Part of a small language model's weights.
Training: a variant of Muon for these matrices, 286M tokens.
MLP neurons of a small language model. Each row is named by its layer, matrix (gate and up: input weights) and neuron, and shows model dimensions 96-223. Each number is 128 + 24 x the weight over its row's rms, rounded and kept within 0 to 255. Numbers have three digits each. A neuron's up and down rows have the sign that makes its largest values positive.
Before each neuron's rows, "fires on" lists the tokens most often at its 100 highest values on Wikipedia text that the model never trained on.

fires on: "con", " con", " Le", " (", "C", " re"
L9.gate368:117153112144174087124115098120156126129194095064127127128123133153096125137138163093128143117112068174165113166098125130128121144119107159161112129112120125146136146128132123177111125160158136164142142161113140167115173126163117129149099135138119141126134144128121146135117103133142123099113141140086159114120135113128126107151156134144127092107152132137082144111119161114092143128145
L9.up368:109143126145168127174142113171142049148144152117135123110129100118145113140150101156148113115075086079151179115114128114119122116146138155110128125145152089115108132148127134125138123189115104137184164132153118176077162168148108100111139141139119129127102125113112122098108143127113118126132122127137160182093128108120112130139132155155107122138141137152100111137078146116106157111132

fires on: "-", "d", "er"
L6.gate459:086143118156107179139109129150119120119112076170113148134112151135159123081122095144131061097126126123088092161130111137086144094119137126149109143125059111146136118156117157147137167119108101134136141106127129117139135136130130116127132138098171151096111113104173116149120181131139109107098131154109107150116145075118147142165180150106113101113088122146089151110134117136120073100146
L6.up459:097111123130151097106150108167105122139121135104136112106136207156110116109101128106135108079116116139107119139111132137142134151136202165132130116088135128147153094123146107137139147099132141159097101104134099163149152110169131125131104123152133137156146106101110100104099142164097132105142074097158138120137092082088097144135106094112102145120114135090105070116101141113136099143105

fires on: " It", " that", " This", " same", " it"
L9.gate510:125110108145122142136140150108110111127122166107106116140165098088113088102116121139129100142146099113145101081083153114141128148126145132132130168170118098181119155137116113145079123157115115153106129137098138128106127111115175148118122080153146116094137130131146131151174162133186122138098169186106142132082123108056115161104127148141111162141146090108159111152116106172157165158124
L9.up510:130126119120192117162118095132134120158134112121103152136169117143132103101147097140159140134151121100119147139144151130126120140142131117157145120143110108133113127112121114179131090128159106148147127127109130153109168144129093107101134097113108122121112134108145139174196133163091134130141168158100100122116100113120107126141108128099117129125093090141124126094084117124169123153130

fires on: "s", " of", " |", " –", "er", "ner"
L6.gate159:139112118115100103102105087138135063122110113188116107121116123134095147140141143129148093151098145172152123133122095125179165114084122110156115098138141134100139100109132119141108099141109131122147141190106128109134134105115097105149125140124160121150166093117079110123128149119182126158121112093145158114123127125147111135124134154092125126139090133163116153124133149155188103138096
L6.up159:128137072130130110112172175082129105114127091159155116169078136137136123136110131103115119092108119116116132129133127157114106143135142133155138115153105149159082137136126127158118086094127117117116135166137129121120151139109079083138104144072133172153116127103077086145122104108098156100126097135105102107140122137187147111125117134135169143143145119169157105161109099082146153121132

fires on: "il", "p", "o", "ad", "al"
L5.gate111:111131118127125093181098138145149150137142118141122126082119135093101142178149078107152161105118109123113154138108149148118090132106116115111176117105104163170117118104117114120131148164145137172161124106079094111133098124127165116170148127116116130131170107108146116104149144121162108103172082100108104122141117143100156131117135139144110125109101125187050129117159123161154135146116
L5.up111:097087107108089118140151088102088133109117096150107146102139154143104126103103163167100136175123141181105130109128110119143131127100089123155122129117095159130146171099123144101099156107101091097148090138170144132133095116162117140140143164127140152141164142145090148161101145139119112135117152148105114129089112134110113093136095112098150151146108161129105176158106117145114128130126

fires on: "t", "f", "b", "ic", "um", "if"
L6.gate519:118117084081107105102101113101098130096100151132089131108130144156141156158097126124139142087117125135121111114127115137132117115138133170124149091161127115154114105132117105187147163107097116099150094098132133147070131111124130129083101107119105146134106140076157132157157158165204104094153078111154106128103109133114136149118154111154154111110151087092108131144122102137097192125136
L6.up519:168109134099141112104140152106100112117122109134070131134168131095116147157124165096093152124096140105131122080155139148129130089099129166181160141139108110135108098161103105133116108134095151096114108061112114154106137119130115165123111052143091108107097142141129115130143123133134154168137159084154147152109118103159122124122138103122156166092129139139118133168120099174163137128139

fires on: ","
L9.gate267:177105101100130163156149089138149156128159119101151156139102155130113138105162114130126159102087091127139156116124143162119138148092110074170114130112154103123131134145101127119133188144114185083104153151121087092104115107140128129143141139175160129089131113168132123136152177095132110155174127117133156123116138186105141132130138104123152121161174114127156114131173125154108099111118
L9.up267:105139130111109145091127100167083114141104115128152117169146105147076150178101164166134112135123135139117118158151130149104131084123116107149168098102119138121102170130160114158104081121110110128142130152131124159123155115128143115122143136130124135073158142157117102126134173148151114145138147103140111161173131105105122137137136093130135152197130129125088179154139104099139155128127

fires on: " of", "d", "th", "il", "q", "ary"
L2.gate17:152143116109127159069137136108136114113125114165137128117118141142095134147135154119138105114166140156128122104140154137140094145104098102099136164117105126115142197147160144108145119159132146100147134127087144104098156107142098132126114126160112071150161098144132103125138128087121137139097163156105091129102111132138125107138124148144109148133134144123129084150111129106122113119129
L2.up17:071148095135131153112127129163155135132115109109137102091100106115121104139108094134169136136115097110144136156127154099110138123149126097121092135170104137135135087114153079094104092134092150071138107132133108173116114101124133140103179152145178121139143118157154123108120149119169123149164093119068145076121145154127174151156125142115087143119118138165140152115140116132170149157108

fires on: "on", "con", "t", "or", "ic", "hi"
L6.gate299:095118114111106088135117150151143068109120074138080132093143164110114134185128125138139135108107132175168084139120120145133139163152163132104131125101089103169139086144105124112112159116128144173117118125135113125153132152146152119137093088100045138085132081108128085144109173166143162087139145109160121110170121122144155116113124171128127150105168096126113136153062132128099156130136
L6.up299:124122127146122120104101161120164096124115128134133091152151163113157157134149136130101125097087123041119146157152126130112104089164127174138122116140125133141106136160155095182092103064106133126092125117138095155153087110122105139122148162132149091086147138092116111117146150151152109124126129075130145152097111146118115121091109125154134143133146109114125108115138103153117148150186

fires on: "o", "d", "e", "ge", "l", "ade"
L3.gate617:103094102132109119139122122113141121148098129170115115077094142148092146112179143138120124105109107132137173117108112124107108160128148162107102172145145129163152092151168131120125140111123142123110116124105176127131163102178105112115158176075139113140158083108129158109165122074109142129114109131148109104146135155112136101151160113129180112113116137089113131153165159130141141121109
L3.up617:118109085123166142122202159113145155141101101119163103110152102121082088114110184132140078088121166110151126131092167124139152137099147139133141160123092122134167087112125139126135149121109128156154148163151156129137146151151162156161154138111167127126169111147120166112105124131134152152068162130115122123112109165150126093110164128168128110130148123129079128089125152126107112094116

fires on: ",", " |", "\n", " (19", " ("
L9.gate359:133068134146117068141142112106125109164110112138144149154095137132090189156151131152176106113134084172142128120128132142145148124128150124141113091117121148184114181096136122162128118151144142122146145170135135108119141113109102124142095143142117098124117137135125099140129138100128123130115138072134141118091095090116140117143128130095156150121110087127140142112113175130183166108112
L9.up359:168095146124107116099122145130119095106051128131129129102166097119089166128127141132142155114130090132154089163096171130111117124085129157143138137155116130146096090110147067114127148105121154098132136132128116117052093091137112176130123105123180172144099109171116118123135155125134128152126098113123120127147122112108119145131174145098151113156163138187130171066110114159124110140131

fires on: "o", "====", "de", "e", " =", "-"
L3.gate523:126126111147179154132111142103156151141148122134131110137091138184117146137117171159145106130063117116102134148133138104158138129106131130141128123113126136166139110137132128156143176085125097135117106139143148133161092124141147134110138111062090090131112085146109154156155117093097105118128167111110147095088100143155143107133099120176122150128151140109148107119156128109072128162136
L3.up523:106119134155098130109124141136166139095108115150106112109130096122134136085102119151163123155111123117108116151102128114124101148091109141123151133117097084146144114111126172112143132129048124128133127116118145134164117171111144098097174115128110109115148111132054173157125176161120132124096129132086159110129130129147125111106146125168135126122119161168127131146155134145117076158106

fires on: "st", "ke", "k", "t", "ce", "z"
L3.gate205:137155146127147142159163106153110099144100117130144119139150068137202132086114122129122131129115113181121105145115157173090123144111099111150126098138117139133120121153151124140124156125112159154137151121099123065113099109116129087121125125124111127134164125133108062082136115147113111136134148141096129133164135102189109122143168093106099087103146145120140135125115137102098112152175
L3.up205:129105138125117126167110141087137099134149142135159132155131072148125100099131122139193113183108138152134152121116125119121115134140100156131121110148110079140119087132141129149121115175106117153134107143135086069121129140177112109120117091122121142149142155126179123123133129164094137120147133131109157132140165168147155117115099110115141145148124139103150117170101120128111128139115

fires on: " United", "ti", "et", "day", "st", "lan"
L3.gate134:158155135124125103067146129154150123150106138077151136104116117129105118124174137144139117109110120132144176171167118077090144166121177133150157112156132122077124107076142099158131140102136162098112135112136145125128159111145139140120157154082158096140166131121132074108091108161128156125165122156127132116111142145142086110118114092104128134085123144141078136125144141124142109138122
L3.up134:123137127130155114082158139111150143114135089124128114131156152113126143069145147148092129121106131117137158137112127106138100161099110124093157158141095147109136174111113136150121153132129101119083158116154159085125117131103126102118074129135146116117146114145153092089095146127175138138127136130123092140089108138142118136111157120088093132112123134158126134147172159109125132112098

fires on: ",", " of"
L6.gate637:155111115144115103081096107139130160138104124111189136146127113082128179118139194111143144113125166165169150123120102117137164155126130127126125128112136134122153147176158147161114120149133127115156116167127121142142124143097122115122152129157153144103164094122122117119134124097128111161110120150126144152119128172114125156127133150079088126149119103148130099137119137154141075144100
L6.up637:148165145099112122119142123143090121163124101121161147111145150186102111136162123121178084115132106099149183163134129134148119106102141113111115136175077119137128125127164092127110117153106134100133152172167118130083124123108110104131163103106130093110114157137127138083163120142154117133170110112095107142126108112104165137116146089117153122162146136136130130143116128102126093139141

fires on: "t", ").", " hold", " and", "ation"
L2.gate630:120125137157069144130135135141154144101154122124133115169150141114159115120124112134117145166154150129087089118092155134142104128154117137131143127137122115114134104118071175173119146130110129138136089104123100152150119139123095154141142157130100142183178105140135141111120132150122098083149130088133094085126136136136133137150167163096194129174136114083124154086114126113155136100153
L2.up630:168162145080108094130081141125098124117126138131084093139122097172150095162118104090149116086171127138104120106135146157108132148125104121091146113087139132124136134139114124114123159062113095169147127131140111124151102092131142125148136163146087124089093138113140071130132112099092098117135078093080116124142140131158107093131067171140115103118106113134114127105147148160123120117131

fires on: " fa", "fer", "per", "er", "ic"
L9.gate362:114110119090131150105140095148172118097119094091145106140166113144144145121117111081075091076112116106120110163119143123156144088084148082165149090155145128149132137161103128124124096142105143155152099135102147096080126126168137103091163118139106168122178108064115124134081136146159119117134122127170168131106119160127174117137124114182127125132119096174072107096101094125151110142116
L9.up362:130104114094122128118160130140175136124088114154154145117151105118146125084146123099150130118121125131109078151120163075116120105088110132146161136136129159164170139168103131161131149110136134096161120138142123116107112146139151137086108134163101110116106158108122122151100143162131092118136095144139126126065125089143150100125148152123135124135130137126122141110129135115115137154159

fires on: "st", "er", "ic", "d", "pp"
L6.gate228:142124121116094180147117126149119089143125114110124182154122108096119119134147115141165083090137119111109120150107108184108167146120138093110099113122150118144135149143155119057115114126165115134114123161139109134133088119123098126105079097115148164130137120150140138170120174121098147105082150124129142164102142168113170129192119122150100143144103125150087088136112137089125098156117
L6.up228:167119130139108146112118172154156155132098118116111098094122168151139159110149161120103143101157130131159136133117120155138079139104135142151191096101135137169141086104194126176124148090128126111108136179104109157100108126136136125127127125203141105111104119151123122122090125110162154141084107187138116140119124114139124125144166128068099096120123132149115165101066122146123119141105

fires on: " Li", "li", "u", "y", " X", " J"
L9.gate106:164144091105117139130147165122092146172104122096125134131173131099117132126119174175086140112156068094148137178157138114144101105112133100114118129115113152112108134129089113125203091132088128137133142157137132152110112109109175108128100151154141148122127180155137128148145120106131139107127150152171136128166111145151112114119122091124162132131151150111151116135102142168147101133140
L9.up106:121118110128114128117121144111137128109155112081119134141141121167143130156086119116116109116113097187135125142118121120118097140120114164084171174122142135117081103114169130110170154093124133159141118125150120119114123172140141144147116141072123132101107089110119121132126103133100048088133139152130175121124147148144125146078118135132128136120161117096158087106087151142106141107137

fires on: " J", "y", " T", " X", " W", " F"
L9.gate168:125119133150115116105130125091125135111134124131107098096114121141121118110166128159105129101128087161122148160187131139149098165090116123122102143082115139132136134114137134138164124145123134129098110144110126128118124124157139146120086111098096114188131083112134092076172089154100109082109135116130134119149114157110105114115089091134140138161121137126145156142090092149142161125118
L9.up168:146141103117113120091114178107105131101130123106142136074116114136106128148158086110137162120140109143117140113169121108079141091120145160098097114134147164075113117122112123103099148109123133117125184135096146143120121137133136142107125167122100133121125110097147150132143166109150085084120111142104174132135091106190162120142128169088114117134111087107133112089153124159118101100115

fires on: "ke", "al", "ce", "k", "ze"
L2.gate189:146162092093077101150122109127113117151100128159098145149080124087133154122159150121167138135113134098181145128082125099067160095166166142103125100117100109083099147137140128121099161133136100139152108119163116120128111101161130090109105141112095113113153110082162113112116135120133158118134110116131180152109134130147122128160180117152127158138091131146140109141077124151092107147122
L2.up189:151119111101130136192109147115126115146120144081121125124138101101120122052122120135153092149163154137118181113102179092114157147185151143135151177118143123089117126118155139110092100193106122147106117155124110079092146095133151132098126114083094114097213150098145126103110121113143144135149126128112122094157103152138143096149186140169107141105139113145113143132087109112074104154103